config.yaml
head_dim: 64
hidden_act: "gelu"
norm: "layernorm"
positions: "alibi"
attn_scale: 0.125
init: "uniform"
init_std_qkv: 0.0287
optimizer: "muon_hyperball"
beta1: 0.95
lr_head: 0.00528
batch_tokens: 65536
max_seq_len: 1024
train_tokens: 643800000
MLP neurons of a small language model. Each row is named by its layer, matrix (up: input weights) and neuron, and shows model dimensions 144-399. Each number is 500 + 40 x the weight over its row's rms, rounded and kept within 0 to 999. Numbers have three digits each.
Before each neuron's rows, "fires on" lists the tokens most often at its 100 highest values on Wikipedia text that the model never trained on. A number after a token or word is its count.

fires on: " these" 25, " that" 13, " this" 12, " 0" 7, "|" 6, " |" 5
L8.up745:546500530486431445509524457488496501541473543522527569559497535530465529453529597489470584472509539495510487526518552533523523385532496547549600508504452535504533481521536418464507535557491475548433517486448508496535477487519496492515497485505450523447521571432515450453497480550517471458506516540497514525519447494516526511489538511441493536475514439548520475474439590515479550523526486488471535489603449512486464554465532505464505410474519467512545545538503504481515498540462526477497600540524521562526599515432444462561491502443507545522571500505462473529490590442487548466445559527491522495507521506408564476482443494550522511497517516542512468468495478486501514451508486506479477539525478462509438445514513503484523561483531443507513473528500493510505501541526563

fires on: "\n" 32, "=" 23, " about" 12, " =" 9, "==" 6, " ==" 6
L3.up1102:518514454480488525503538485446538557576479469538444488507484557620526537536523437497505529488440480516541467533579559576528534551498446522512506487479544510462504501511531505554532527511469485453456484454458503580491494477502472502447480531518513520406535528509479472505465412495426544531494558480505499503553576529493474493478507477456438511513546494466511493518524452484509515486452503414507530478555556530522518544470483495461552543369451468497473447461506483479546509531452498500480461495489484474523484485474555506489547522557501513527537461531468488466549512544545450468559551451449561515516476436461486532472460524515484516468478529596544494427447484487460505504474466534523482546514480502535528517514484482529445494484521541492521480563511517451431480469439504

fires on: " in" 21, " by" 14, "y" 8, " with" 8, " up" 7, "." 6
L3.up291:415470515476476450482484521418547504475565527586528496579504408482459449491526488470472461461487481551480556516479550441529520506481518438453455477499478480479589454514471510457540499472512503505499503529532562516499535492472525483451475539520516516547419524532432507533463509532461476429503471492543477557493572456493553503506547523431398501414494527510528517470536509501537399568479466481517586454546501538537531521561462491451480484427518507591453535542508447470467499438557432546469418621400437446463530417502448491545479453491523518536502540424448524500496520451436500406495555540539530515494488506502442514507499495567530455425603499499559519497482541561485490571568483473471416508516536436500477500457515454544485525574484462546490562544562479547508437535437528

fires on: " |" 74
L14.up808:563569463514491454541507502494453504500538493533504516499502467457493536534456517500442498505519448512489524480499452488492500503544547499482504502542525427448488555486519478504448510467501530469492458555459395463481494440531592462540569487591566431455500566484505512485509472480525414502487490495578523505496484497499489469543498478484477433476483529513459496546526490574503549519471524505590464490563421514517506497493499401503564534529476471445511546482436447494467476441531467504518467545562485448501405499522445502383515482440548493566517553469525498478538524506561471462476480533531512568508475495561505422580518526504506484454479479519554553436440527535455580494563453559463470473515494587566481473466533414518586504486541498471499481501542481513483526522499496

fires on: " and" 41, "," 25, ")," 8, " &" 5, "\"," 5
L8.up1766:509482521522467471480464512491536577476510505557582569472467577484387554461569430430479487434540432553450417472467530472421500488464568473470522501473524452466479472464506455453497443463503454400521484495410485481549518501509490490474540475525499506464552471526468498468482525541555516454480493474454491439499464511534467490523527586533394545543543543517545546500494529540496480471533475433525559518494503467434513528521511438491528487460502400544479515450566509533508515472464413518473527500536488452536485516537485501503443523415530558441561488532398470490468500521447403499501615486481475578500498524478544519492512499457528435528487597440455511423503571529488513479512547440504420546450527492444520522525525528471543490489530519508492538539515556484514465531575473

fires on: "==" 32, " ==" 22, " |" 7, ":" 7, " for" 6
L3.up1198:500454509476451524458497463525527485514524452406560489514512550487425493532478490560474543483507498487534466455557491528481493498506503480475499480460489498533498518496492476466512540571488508523448505544493532493507477444470517477536478535508539509459460533536508489515540477516439489478466519514467527544499429532565553530608497511469454519491461562478523548506529482455495487454395533432543542411448496450532500483455475473518513527500489531516548499557508471469552463511446488520519516551450566480549584499480491451505401503548481491531500491534467544525480500550509533535583477481392453513528596482474504512488463493484502445592481495519517460566554516499453493556469455546545408479501434541429586512509509489476521601519519532520449434510464523502485501474507529

fires on: " and" 32, " &" 10, " Home" 7, " home" 6, "'" 5, "′" 4
L8.up917:442417479511475550400583482529551480498521464550471508518461508474404525537431538479500508408480462518520467523526419565560469571413530440541503474557478477542469459539511528499521438525502406452485522521522495562473527542454475536527543461476450532469564503484562511522480496600463473516518450467478511534574455490580468492515495501448507520435471520521513495478517469485481423526499498468542571543439514475536492497559516446546464511504474406523518495521490533455478440470518523455527440510505530551542451536496486515504483539515480499450566459474423430462558551506490474503469539508563434516473482502501451545600505495497532460538411507410533512520481536588492492467551554548512480528495486504460540535468568534550504500509547505501473469471592512531490501436443450

fires on: " and" 19, "," 19, " &" 18, "&" 7, " well" 7, "/" 4
L8.up338:494471558516462427482553508489522444514438514525469459500491460469413556522488440457558444475454527484539469527495488465560548454463535466458509542514443376512475421521470557552491541485543526501535509521573500492511564460537512448439547492451478507547614465449524498490522476508451562432533486510586535586454512534513441427472515525515430498557451448568518565522574442462506447538491465493512497581538456463453529545513492536553483518513483463523497493529600436536464519530483527554471589455538506439545501549561521477426518502552554484547560536508422562496469531434553513509512502495461489513493502459567563489505513519482551441547459533579518505552497477543432492463503488509486434453528496511497558498479576490533479462478547479432542583470524546467489542468541514

fires on: "ing" 29, " of" 21, "." 13
L8.up1182:479413486488531472526489547554465408510444458458570455457514433490515488440463453516473483427422532491466600450577403434493501463541520516530355490477434560547498461499532525480471469491485521532507490484490494415478521545507486421527495490495375464516534527515439442512544438516487620495525474571445514532497525460414516547536488486525505515484503511476455476487425414441472478496475474424540458468502509550448496470489471508530537535497497583551563442542572489512535508512489507571473521468488510497560439501462504482523487495504527505573578488448566593447537491547480497510528453456539472541563524490438510491519525524558498474432456500483470578561526461515488517477578489539498528478522457524489442485564487471450480479535569488470450551533435490425589553622507541

fires on: " " 31, "." 24, " \\" 7, "==" 4
L14.up189:566471460451577498481482492490476478506463498487497495488599510481543480480463516442543558465527501468498548454568512495436502405465535495494549504499492510507500490539489480532531523600469541456522511544445548524540517408477545530531434550498453456511472476481471462565425478498534559465489493501526535503448478441450493439504528509488485457475463476507504419471508490607443453485459546446582454492527493537511493515505500478431550489547434534474574524510480560489480574522478526513498555507528468452551489483498510531491474472556477469458500465603458492517429497526476593529473469507542584524565469523468454487515509506519473476380487502512554576467489456529499528449455624505534483477496475504491455552487482459481518463463525518461461545503531586558481519452563525

fires on: " and" 55, "y" 8, "," 6, "ly" 5
L3.up1242:471491528488530501520511544520492557439546466478457458513553485451491482506484470590510450468556502483517480549479513549533585524412534529492487486537467500602538505476495531447521445505450480478502480498543488524510449515512489420504446503463434469452442497432478525485481479481497530544469505503559457509518460458528511506470449491456501501503530455549455461437504427460458457492514546464549571449541492505490520479432495478383526428554505492534453438470454500568532469518536459454403479565547481456496465441449471563552477553561533470526466447519413544476490541500448542456531509497453556497435477531524491495508440528513574421569496440484497614512442524535460530456414481513515471456537436536428557549493502536493524488520459521420496512497452458610471517559583477

fires on: "," 18, " or" 15, " and" 15, " than" 6, " to" 5
L8.up610:510474546564537522503517427560530518552545449511512436576484384509532535468523518471474518501545532539584518433545470537504496491475526476500527476469488469517480493546473513516463541563503482482528548478503441528485477447525508507505502489518526511469448496501475506454459544509465556403530549412460466517470457543451509377483514550446440517559472501534520435494546497519558513514442577472573567494433450448487541507501530482536548450474500479533561467504507568475463484476480525544491538490542485460507549558528532494505495532442506469438559454528444566450489488521419520473518538559502520515547510497514546565494485580437529479487500515510470564455488482562482510485500494485455498550530512556479478508469469586484497559506441569557522462451521524486452523431480474

fires on: "," 32, " in" 27, " of" 8, " (" 5
L8.up181:490488434529518540496480551570536440542456502474493530483515515495429502528522418424522516526506431515538513477467564492579473420562527530499474460491529493585473528482581505488438522461439567516503515474552488497509486515437491522457532561479525565515510489486433516515436512427496535485473548564509489493469431472539524447397608515534505500478493476523449578533509505494505529569523503424585580579456493443544478501455559538529530426501551548524450500492529456473536497538551499471491459453532475481541429499508476449444454511517493575505478530504538471568583514491461542514438479526495455446452476559498454594606462569560484495505565550454491486511515533538451528552563452582491547580570528459441514477520527544522523479404466477512537508494491559469501492479486433

fires on: "---|---|---|---|" 27, "==" 18, " ==" 17, "\n" 13, "E" 8
L3.up1363:512526514465477580552581462473502445538530526497497474479459542471504543505438504440548519479503549599501447500525507490574470549456431484580574510431547559493534443524542523467535620576487588495484488490553463536487520489444547509534458536546473486527511548486504531516498489519468510557541537475518495483498521469591498448585551483477493524549474478519561477476515419451490514522494512468519510485477517468480517429507474437546503469463481522492491523453478515534476513543468527495544537455434491506498547495432538472485504524522515514478539522517512499506440585495500479471491493491446485485467541467558455426533487512471492501455505492481564485500523590493494508576460467447502446478537514452505576424459511469513493471490533499513556493470573545524496516531487586

fires on: "." 19, " Mr" 15, " of" 10, " Dr" 6, " |" 4
L8.up1017:524560574577521480450454530536493532403493492497575497531510527575545574525514500483528539461558569540506430446527432508500516493507469487458492550443516502467492587572490492499521526421497456480492485475478494502494453474484540537490484507552521438455590541549483469517487517489542487433532545475446539502478494479486521453487465487489533460485531485553601479486528453477447497502570513606416462533522507514554525489415534590478492565500513509467528552485504529484490528470526550484502427583498481457413471449515546450507480525471585408459543490529480472566524519494554477517549519476571508502581551466508484524467472542499470415553530536473549436478557501460489520523415437498516503500533515445520428491447520516509511499482513478465446456585519503462492528484567484

fires on: " |" 59, ":" 9, " the" 7, ";" 6
L14.up83:446481532468418524437517514508494511578564460514514504475548457432416503598521461513479558555525568580439474504509496484521461450499457501526455512472553485555593397430491516498486462539522520583442492455489459554551536517524497476537522509547507497503537468484539522502480511522502467539504468436493547523446521531521547515485491497526484482525542458522575526504455519536490548481577541473503436460576529514527426501375458362541499442541523465532459510536503496477511486474586519547488437525478528482458475516513503504473566483536506571537538478535491528533528428486492421486460424487449522521479528481447520506552475509539407498460486497587461566539522510539463465469491444566465425481533469467449488465491517522458423525520451542564487479464493474448550542519477467

fires on: "-" 59, "'" 5, " his" 4
L8.up796:555474523541570501511485548457431472555491512546522569509512509542454482516489512526477479517466511497571426463494516491506420568505440521530510541518480494524465457484465491493451549557561498529473568499524508459462485513496517487520497551491484472471444596439507521501568515522579533502505417478512507500388540517527494526506476513480514519533474489496483471493482472476521523529528451502549575475550443493505531502468525441484494504536532418519408508484494462491456501532509478521483538505440537447449499553590531486618490472424502419387469489578500420517435459467521455518466515539521539551545466458520435426507489397548501526469476520599498533507535502414432475494490553407478521499540479530527466508452490460444551486535565512514479529573462524530502483501514502

fires on: " |" 98
L3.up1762:473540513468538539556456512415538507503535476490506488545466527508471532493460469445518475402458525496511512481456554566483503423428528522543486471449514525458580491518536434446538561500551553484499462472572514484478502462483532463492468476517460504580498516516521487482552510553515493514529537470506555509488522509505488513523507565506444554471526536404443497465498521540451513542507533483457459568512480526510568468535516466460526470456562470559522586470518491526529476537461558517449484513556522500514494540521411543500495445537507540401503434486490528479524475472509485454458509539479501499557597497476450570505508585492455478510550444569435444444466511495452479476461525509514491485510495482523461479435590516435510470555483506421523502503523533493530480527469517

fires on: " and" 32, "," 20, " &" 5, " or" 5, " to" 4, " more" 4
L8.up705:556500440519416494501487432495545484613493527508506524513584477504487464495489490551497446475418533466499486475532461547468456532557463456479446502547539398535527495395518469487405489490507553409467499451514550451506488456463467494564476494542458558516398430554526505486449494434546466451528519444545513495454536543476508443461467514518435460504483459511560592531475484506487480506483510543523490586525415479521501486502513483478450539514457536464437493510569468550565600481484571550417560434558474527534497457454452517468517554551473422574495514517500439466437429479485451524481503529567507486470527435452519498468493575503511450487456494532509488539471513469483537490542525490562522499491474530506550571439489519540468516568456497483566473492500510498470501521532548

fires on: " |" 74, ";" 7, "." 4, " /" 4
L3.up1059:507448511535500548452596537457470608484518488512403465541544480529560549554493447494517571489480473469510475446481459466487570446453528543455519521462443407471513502455523590499564618467510472492494535520552539537471483451523485515476561511481487528511509477485457510495466497506528454542547586473520540562580507425500527473454519437410544512561431510530618442459501512533513473549487485542551429486481600561528484539483532536472451522533527579468546535434455503532506455467549430504480498549439444502467499482471522498504551525499498529488539510491438503461490498524482461512524529482525508432467558511528561502423522599492448498493472456423515482470505507548543565441540528497543525493507457478500514557542522523450510492487491486518422507508529464513559471551535474

fires on: " |" 100
L3.up1414:487508495469539598546416505496475481563460512535454504453465495507407523493458537452444567461447514460436494467517482509502524466498486530504484520475530482464493470492562462547500483535549455385501512503483424462399468486545511478483510481518460488442489486477468512465516542488516468499462500439455534493585529510520449476530492502526539490419399513530436506523430419541487554471582497457492498521531472499484451480490492510435512514471479461573545548546466419510428508520551546513516565506493503560486449493438446478519476501505489484457436463525548502527434564495473523448485536501437436580530519447448442530442476539477473500475531530482468494433452506463441496601515470502547534526445518422502537518513585517523460466542585520484451424448476509481550500461555466

fires on: "," 40, " |" 16, "|" 8, " and" 5, " All" 5, "n" 4
L8.up972:482518514510519478511476500449502527474545445450519540522532463516535512443528510493449532472525524514539531464472543495554467543540530567477493498516503468602534520538455505435529478511397520553488455483492484498555531461533435522501489471489446541459424465513466448453501499520464391521519484508532430427507452481516516483507519546518466491506403420579522501509428474501502414404481491565523554540559536531480585419429527525483488418489429555493526520442506497518431496561410561485443530492445422501532581486481458465522466498448557454517509439567442515586476540428438508485560497497474494535529573485516534460542477550480500485468445482438481530488507534552501489515467511454510484534492457542529490579483478509542487544408519464494542485580512463455529477512510493

fires on: " |" 35, " in" 33, "," 8, "|---|" 6
L3.up13:468490527486486505497457602547534524485511479471448496478464507453539414513446503460454502455530405481522475530487585512544483508527490463432462507481501432560454514474526513435505487424419491494550457512484443481475485490511493483515523374510501572511420444532499526546464463444545566511464613565465445463518452460513515516563520532541492508464476509510468508476536513502461498444515495470547494525469629488471588464535532506511566475502456588413567479494529471500538570528480473531477453454506558483489540450513415526477495510346482533503539527425443499486545506494484509506477470585490464570456441548552536488497502508523513520542542570521507500548484498525552547502457477459539517533479494528473522526513482469441496598477491496504437509469418428560474534492516504

fires on: "." 52, "==" 11, "Z" 7
L8.up900:493505467458543497513450491476475474592460450473497390505536497445501413402505544513499473460425489534498534498498487455535539465438467446561469504538522543496528545558507486545499511480523564468492527494585538458524583524500577529495519476506476447461531523494536551464549565517451533443543509504569440528471525458484517485435517541479430436508505517436521491520512424490459552474530546430579487562553559489464476564483444447439491438534476516508498535471489491494527472595475500550467481501503541460487459494501505537506468485502448520559535506605536511497533530500585491562551461571485508474511492547535522503448521496608473513470484524539457507503503493480505515553525463576460449534493505452454450508480556488489475490478489480439500411550559613493467427541512485

fires on: " |" 43, " which" 5, "ing" 4
L8.up60:565458491569489492515537524422584491527429457492522486456495468502543536485493572527604512559423548428453471436528478519509501399560530521531496501512514520508504491437491477560493522510510507534525511555434532455450576399488468510439509413457393575478486529536466419519521527524519497550449512512480491468544560515466506485433513506527471496427487523518481516491536497472507519521455499529568537443499540480508491477454508477543488481443503582397524547536536540470479551572581486445428528523503528519549501426505416514513530569517485486538529532537478512479508538480487530492482548482453530502467527561496496460562559497509500479505526539461464455468489504478468536531454505528531511491558531444448448488450466439523467521565494582564491499463525501519534491485494499

fires on: "." 84, " |" 5
L3.up187:473505470581488494481438539444501494507523494518448473461494533503506479489420441482478555487458504503480532413585470554536557465475507473496515563582497529515511537572439489569526537517449461448544515468535502612563473531488533536510532521518508513521522530461422515466559457556501481510448489490461578471504448475534535484495497477470507487528465468475519470566576519550399544523456511562442473511492465539535551442503513585515516521458465549466467523476467475417523531569410558612539454532549524497482514453537525555546494507481508505409514580391453549435495465481440538539529548501467477477517545516486533545480486539412532491523531483490532499568512495488601535524429546498436509518388444517498511526414441447477521480574476540563532478479557460445409435505563441

fires on: " |" 51, ":" 7, " (" 5, "\n" 5
L3.up429:484465482492436476535436493506467423533563544523493499491556489501442508494522540501465430480489508510489563467488498477507512484479495477481446473499507508533517521473569478503480474500486501515516564498484514489483475453528559487446520511503542532496475506508437469480504445467474444563474510454472572474557432509461453487583482481529487456526485550570466456505571530526441539512528560465575540412520482609556570475468536580481476478462524454593542547478586455502548504479543507494462518529576509482425504532558522497500541506501532518449452472426482526567526483498506510469528553505479497479460465475581522526526405506503484488496507441494528527513508577540494455531475476540482478462460453504451544474544513451519479538601502562485516472607547457522486519543484466

fires on: " of" 37, "s" 17, ";" 14, "." 8, "ion" 4
L3.up1044:524449523484478490508483484500560521536496510541526506466516452496464498423457518570520499537457506468471543460480470463463522504481537504509486479460512611512450433530533538497416499467502551535513469520376499552555484477478577518547504549492453553506519494518480458488508494556533534455402445495510538552456511528430559450471522551461558496474529561463517521494500506457499465531468501490507465502522520534479477443438463489471568513534516502475475585529491462546575544527429460488526471578448495419488438503430433468545476491478500477564512516594534434423477480523483499485495513533498494453569458516517514473490523570504486418532554511494361477467459469454510483399518530491493441507490489504508505438441520507515519453508512495472451525466527587476439450526596431

fires on: " (" 31, "," 18, " and" 18, "in" 5
L8.up358:546457446589499459491479568465497429550584477556465580526512471461486513459486538487543544520437440495504545486545483520568470495557490495488479472565537475531540482520517456495479504530479546531566485542489493511499506382477525475466507455487457525499502452503494495458541476463551519403550480519459478521532497552585484523494513583427475484488526510599474496482514478485439376519433510597536523555491558568515435522461477515562538519475485469492547557567514483518410483551553491515493470480457480578513463455516482460521432532539522489517598516529495520529456534483526515581503506445529494497458456519501581522565508480494558516561479529455558608486473540465487518537522507528509487497477440568518517524505556515482509475505538565488557438495542499527477499526555507

fires on: " and" 21, "," 17, " |" 11, " well" 10, " but" 8, " public" 5
L8.up1025:460499471544473550489454499540588579486582396482456511456536506514507568462576560506436583490445521508507472506485511471539538547579535503506461484445502490594500511551517499479489446552467470489470449519509474478511476484472489472502497502507488517528525479491515531465511509468447495550516480510404474447469503450552473461501502482519532513450537504526466577495501494528513412474495531510503482504540536501517527471544547403448445481496512491473559476498487433443475460561450497442453532470513444551486524516514524454553462486378525477553542569556473526550538569467536536485478603552496542528504510439529461510520459530452538496505375539523441521511450470493471461504548456533448515490461524472506571454512516468498458484557436493447498516495555497506526474500489549

fires on: "," 69, " to" 14, " and" 6
L3.up1501:462499496496452475458493518519516502547483518444483493483524474483434473462525509497513518512482480545506447483484566481471504452426530463549531466567484457528488472493520562500535508525486480506522521553520528585460470570484465531444503458472501511485503509415477467465476491418519427390484376430479455513430510483477477450465520491504444425496503490482422517464464489481448530509517589562473477588582525449545568514533493550530455451585469458503508498484569523503488530584493518467486511517474485556493486538510513519516506524454500521529442512477522411440505507562512504513571489392446507556460531517490524548474478480505557455520507484474465520422522503548485457452497527489492408458519520521480492497570465489467522494448517427500484523456539517462449482511523516

fires on: " |" 45, "D" 11
L14.up1460:434512466383416447483465531483482502490481442526486510516550477495433527592490510551506491506483510496476529495528550500589518544483517497486479490483468550500504469514471526456441500527495515534534551561512521461519531417565574546444441485474543460540477518519485541446566553561506492536449508442479528514497466565524496459463534452479519551549490511450537531519570525536514520477527421510558499523529480573536471451524448503489485431536450570550496494508520396515500512540541529507554519446423483470428433499530467504438513498534556486479486555506448486559494586498513489508508475540498490535460481453515451511471498550516464499419496526472552547496521524492534457473435422484503494476424565537466528542496471463410481459531511525499562518544482481460475565501511523

fires on: " of" 28, " de" 16, "born" 12, " in" 5, "." 4
L3.up501:473485392561536463471463491438479488441511510562492503414516513488536510529517483526436470441462481490547548477458506561543493496541493472498482499454469545404497522508473431476407513479504498548504527438542514555495536489451493499508492568450469545542495478515477511391435582518525439448564569471462426487504591427616573469562494479487537558483536524533534512475492504532489483554484496507464524484396538537432568507564510468446564501456565521552458558465410476480424591532530515495478529516456471512500483544521464501500463478456491550508518459518484434510453486555566494505461443509509476453468512483547495511501484471456534456449513502467478437537530511507450506501508522458464441435525512554568500490475507460534493514515428440398448519514525459458493506563450501

fires on: "." 47, " |" 17, " in" 13, "00" 4
L3.up835:516533469444495511518497504523529483528522457523532442422505547541496513550478589461442482475436585503549503441484430482522514421502481420486532466509501517419479494533500416526477500453557549512464514540490437502494483455454483472468501487498471486523527525534466492473567535445558439516471458564526466482574517547469518476518457495538467450391475493487438483503511487530506490497440513472511492436460485513552496525492507463496508509476592565490482544484577481496521515550542515501411466457482473587567548504540516525504514555497479471507546574485483448489506514489403476570478588536524438452485425509462559533567547471448543515402481498463522480531503513534518515433476507479510567422512517452572525582546501488518425500525514490499543494513560468470509461504456481

fires on: " on" 13, "-" 13, " in" 12, " to" 10, " at" 7, " |" 4
L8.up389:480427505506515513532454610567503499530476478472575466525444488482457488476518551490474524480502510532506456414534514535525549455536600404468503545474552429523524538534457521509462503462501541540524544460603495488556524537604566530500458511471519513542444516545520488459573507513434488505483488482466499443518512491516510454485521532595524454471505552497438482462550417514528551519516524467556513514539457514518524488549459404503496490499508522422505554602476460528511532488532532487499424438552546492541490488503504483503567523437480607506539517463534497451540486541510445532594510484500496561495489462491527464443501523528505504498566523489489575488484496501481575511494469484499441481524536596506474505445524538448445486461483579558489516496597488417466462487480564

fires on: " by" 59, " of" 6, " By" 5, ":" 4, " |" 4
L8.up1243:529501562551437510527507557410498505497496471467513459466505426508480494523482536519498533561481507481517506484561569505491520566508550477531462439517490488524584434581471460557543516426510574413511460566466546513489539511509523476489521450503445563498576427477421452467523456452509473508475609456540520495509478443515483503488512506537549566438578461468539555475556423560564481426453561536494516519555550551438491457450491533461473503514472414448526509519514503564520512473458508465481478531516538482458544471519488476600503559461486455555527507474511447462477508481482458526478523425543504564446506461513415469522457432562489506450465503428528511466566515534537502515515455584587485481423464539445567582449455468523466538509490571512552517432598496439476463428504532

fires on: " of" 26, "al" 9, " American" 9, " United" 8, "-" 8, "'" 5
L3.up1559:490527507478520471530467529522558480499514445525564510495514486434518480532542489516516502514498482501497535495517479516487503517486521540496486435456515564478478510462571484431604426527468493484497538454448507435457502504473380527495550452489485476400426491489515484515497518537448465542519518477474500494496481511468530492488537503505524509457476502554452474476467492513429537538450488431522516436488557495486561445488491513566622511510529508403494476498542475585466474550483488517556510472528497550551518524475573586550446514528447538486457494487522522553528536483538429553456458488513489537565553497483495481499533473499449546544489550533486466454548518474510485576544449466482504530497484509518540510514522455487465444469521433469470435516502377534474465439471532

fires on: "\n" 23, " ==" 8, " former" 7, "==" 7, "'" 5, "-" 4
L3.up844:444489465480507509490522539531466425528539494472498543459509468538473572456493575443444614475470525554451466425504546482554534491568488498529518489489566490493494419509570498471430477523498515530505519445482427441501476495499464555539519507522587497468508535457486508472474433512562519462458553453523448487478588424487509535529460505492518474541505520486584460495479431510544472474456509493487513446452535463521538464534480541512486484520476481418470478556482507455500458553479492462545507498473504463447501526539456475487537470536534508478570494454507426490446516523545494409540472439494499433462512556515475443501441523471497463558416549497429529485567480481510435539497420453477520502515479542510486514463508454562502533526607539509506554507528528485475558424477400

fires on: "s" 29, " as" 14, " of" 9, "ing" 8, " |" 5, ";" 4
L3.up312:474487470497475491484438561499555522471501442462505457508428486538489494498430492466514446453480467424538475543486474495498453455514566540486477432476517389499487481540540504533457547532570512518520537493489490488482492499517488558490581505560497475500569464486497496508506521521510552447483503519529569533535539540477493501524501514489485434452557430463503469502484515444562484427544479581435498511558437433567545505488461505443559483481519499520547514567509392526492467494495530398540475537494590431492487606516453503431470465473481496393510466500508537462511388491503499489498389549525501474503457485518486448517477483546490513537469507525552487558497536527509493532498466477487441457515509554568489499440516489473564465478526488506503492494534500562548497505549437

fires on: " |" 36, "K" 13, "N" 9, " (" 5
L14.up81:526552496449534506508487561509478537476494504504561569427482470530449498549502624464442479525499449489487478534480520466482481475501500553487555506505509499539510488463472541472482459525523499532582578517460453495573593554542553483580552483500506413464547433509560499459522522552505550467517470543421508473498520486547488555509523490565517480487535388522479525506567508523567520465551537519581525534555480454497502468495473498485455453569518510515454526469526484491477437513459521478501444492542501397519503459512530506477485496535522468526433523536511473481472503484551512488481489488496476508539513447449383455549504493532540525424477484506497529554515556551537523532480479455498497518470469428490480503545485575504484482556542483480565524443517427417476532476479434

fires on: "," 22, "s" 20, ":" 14, "e" 12, " |" 10, " play" 5
L3.up1246:435442468524473532486480513503542455535481468501508524520497532509477555463569509489507472478530505515501456396535536489481469525435450496469379500443553526481468500514464522458471544475520538507431519530530533482442469456467534511487503497512509481483496461456495504485556515509445512495444440483458500477514477517463536463476419504504489433513540576446425505502545482486453558557490454505522512548523448560530543437562414452511405487578498498521519453550520501502522511518423428521436479478459526544490494455474556498456463537463534477469509510480485574490518546546580483499449503529519445510547535486538581529484464472508488544471485454481547485488460553432543465485477534429502472480519502570488575474500439466463530448490452501565508557464507517535458536586549545

fires on: " as" 39, " and" 12, "," 10, " to" 9, " or" 7
L8.up418:489529579485502440567469495498466587523526524507555550542485469489589480516498476597505473535487535493482500531532493451496480433496539491512512504481545467506538516564498503460484526456501512521518560525503486558542528482554529530456513516483507638533438448495479543547500543513603524418487451471535512509491518514506427503515569534446520541544517478496561480443523431466523491529569516547552512563408505570521598478504450516516500544449431472473506524507463526472467522435465505463490504469524539519506438504524488431477490505479552512534572465514482523472549526564562543496446483523545510450583566420454547536497484576451543443576543522521450516477488543568449432528527464488535524601457435556477503453516519496442492506537412484465531494464497494500512532561559505

fires on: "\n" 26, "," 14, " in" 10, " over" 9, ":" 5, " on" 4
L3.up1081:444490552562489546432543538601506433464541489589495467519458452567500478439445491464495481497458452541530538526451525491490498504543543462486497480437447427519505464516493492502512453504571509503458492509527543492548451467446525521570437529542462490473538523435447458572452486450563523504499551471480563507515458526587527431465482621458473465388505492561500567500484519537458461535475520494506558568481569399464490544548469500520516537499507488513551491525527499546475535524444481530475487485493500459478466470490467522547467447515476529584470499519437479554510440479533532494551477468486481438508513482455499555578414461433538523523493536563461529574513512433498421513560526504458447477575488484499528509515427492535468496425538510488496568534511469479503471535491521

fires on: ")" 29, "," 25, "\"" 15, " |" 10, " (" 6
L3.up551:476481468485471587571467486534463451491569501519508539453549474530516524496473504451470523445461438491546487475459538492550520558474466469472535488546498511477529469585549521503540494537519526530474521564477494480532552537483415512472512417531433483497553508456506490506482473463465529548482480543494498462542439507522459494532541570476550500477535372510518500517518495534459421516472488582439501474547567506483508460502530502491532481418406546513541486563536511580404549512444463453440517523490502474532509500472527500489423555430434471524521516507468457546499467444577507500507492447515530509491507456523483455524465467510508532499439454608465522552554527533484464525489587513468481536479498471515479501519487500417461459535506516541476482509582599505547508457510500

fires on: " |" 32, "," 20, ":" 10
L14.up1313:450551495464498511471618508517475474498517510429494618509523482508486520542423479483494524555476472555472531440434460515507458499431521434478455488464522472528495519468494503481453511490565499516505524530548484562505513426521469459507527456488462561490555515525488548509529430499424443494554450466499620571525548450482469584567495445478531486496466529538533520503471496507467529495537519441467401471495460519472413455515469450532554541533505475437529503521470529493488476477595525534482509539491492518466397464535466470538548487544437531572448533507535476577424467493547452556475486523484543496530439531482525502507506472491516473469514439563494548466576558494516540490574509498508605470444517446501469490558495471493528555461481458416501543463436432489465495514561482

fires on: "'" 48, "-" 9, " of" 5, "chi" 4
L8.up1558:548532455502518536501476462550535529470496484551496556506420526447445478520523461491494492512499536464586516523497444462529449465480518548507466476525516516506476431458438484495465521475561541465471486502485571401528486484431478489528490514582454482471448465546479533545544535473480444539487496454497485552500577486515513466510527472492484435546493490525554503509414542608449509558518451546475491488458477571414434578513546491529484503512550529531462430521501538586443458533557505472460485529522514537463509511544437527550462590507520447490492448523486505518438378530549545530487424524524542464549518491528462494506462462574486480542498489584501511486530531457518454490463514493475572481451423486565483495480498520513450424473510454517471498575490431534500464487534545

fires on: "," 42, ":" 12, "ing" 5, ";" 5, " and" 4
L3.up1082:479455549508450534519538495496453463457519486531519517503465460584522588431543438542535493531542554516446497413554529442470536366468594479476616508484487503474474563495505528479525499483488541511518453476439509406519560494435502436500488534483499566447539446497536443464493524473555513497504482487455558468463574492525444563504517548452557552483527541506512453528494467472561531531479482535519537510618464484444555520528556425570508440535512522559433545463533498454539460497549464501535493442453412443561440454507512520423496555513587482489528500601545538556471580476481554466424538540551457511539524501481470447454535526466537544595513487455513541489534488523497498501544488475487467544446455559546474487491548500527451548539484499474505565498508513558538564489526551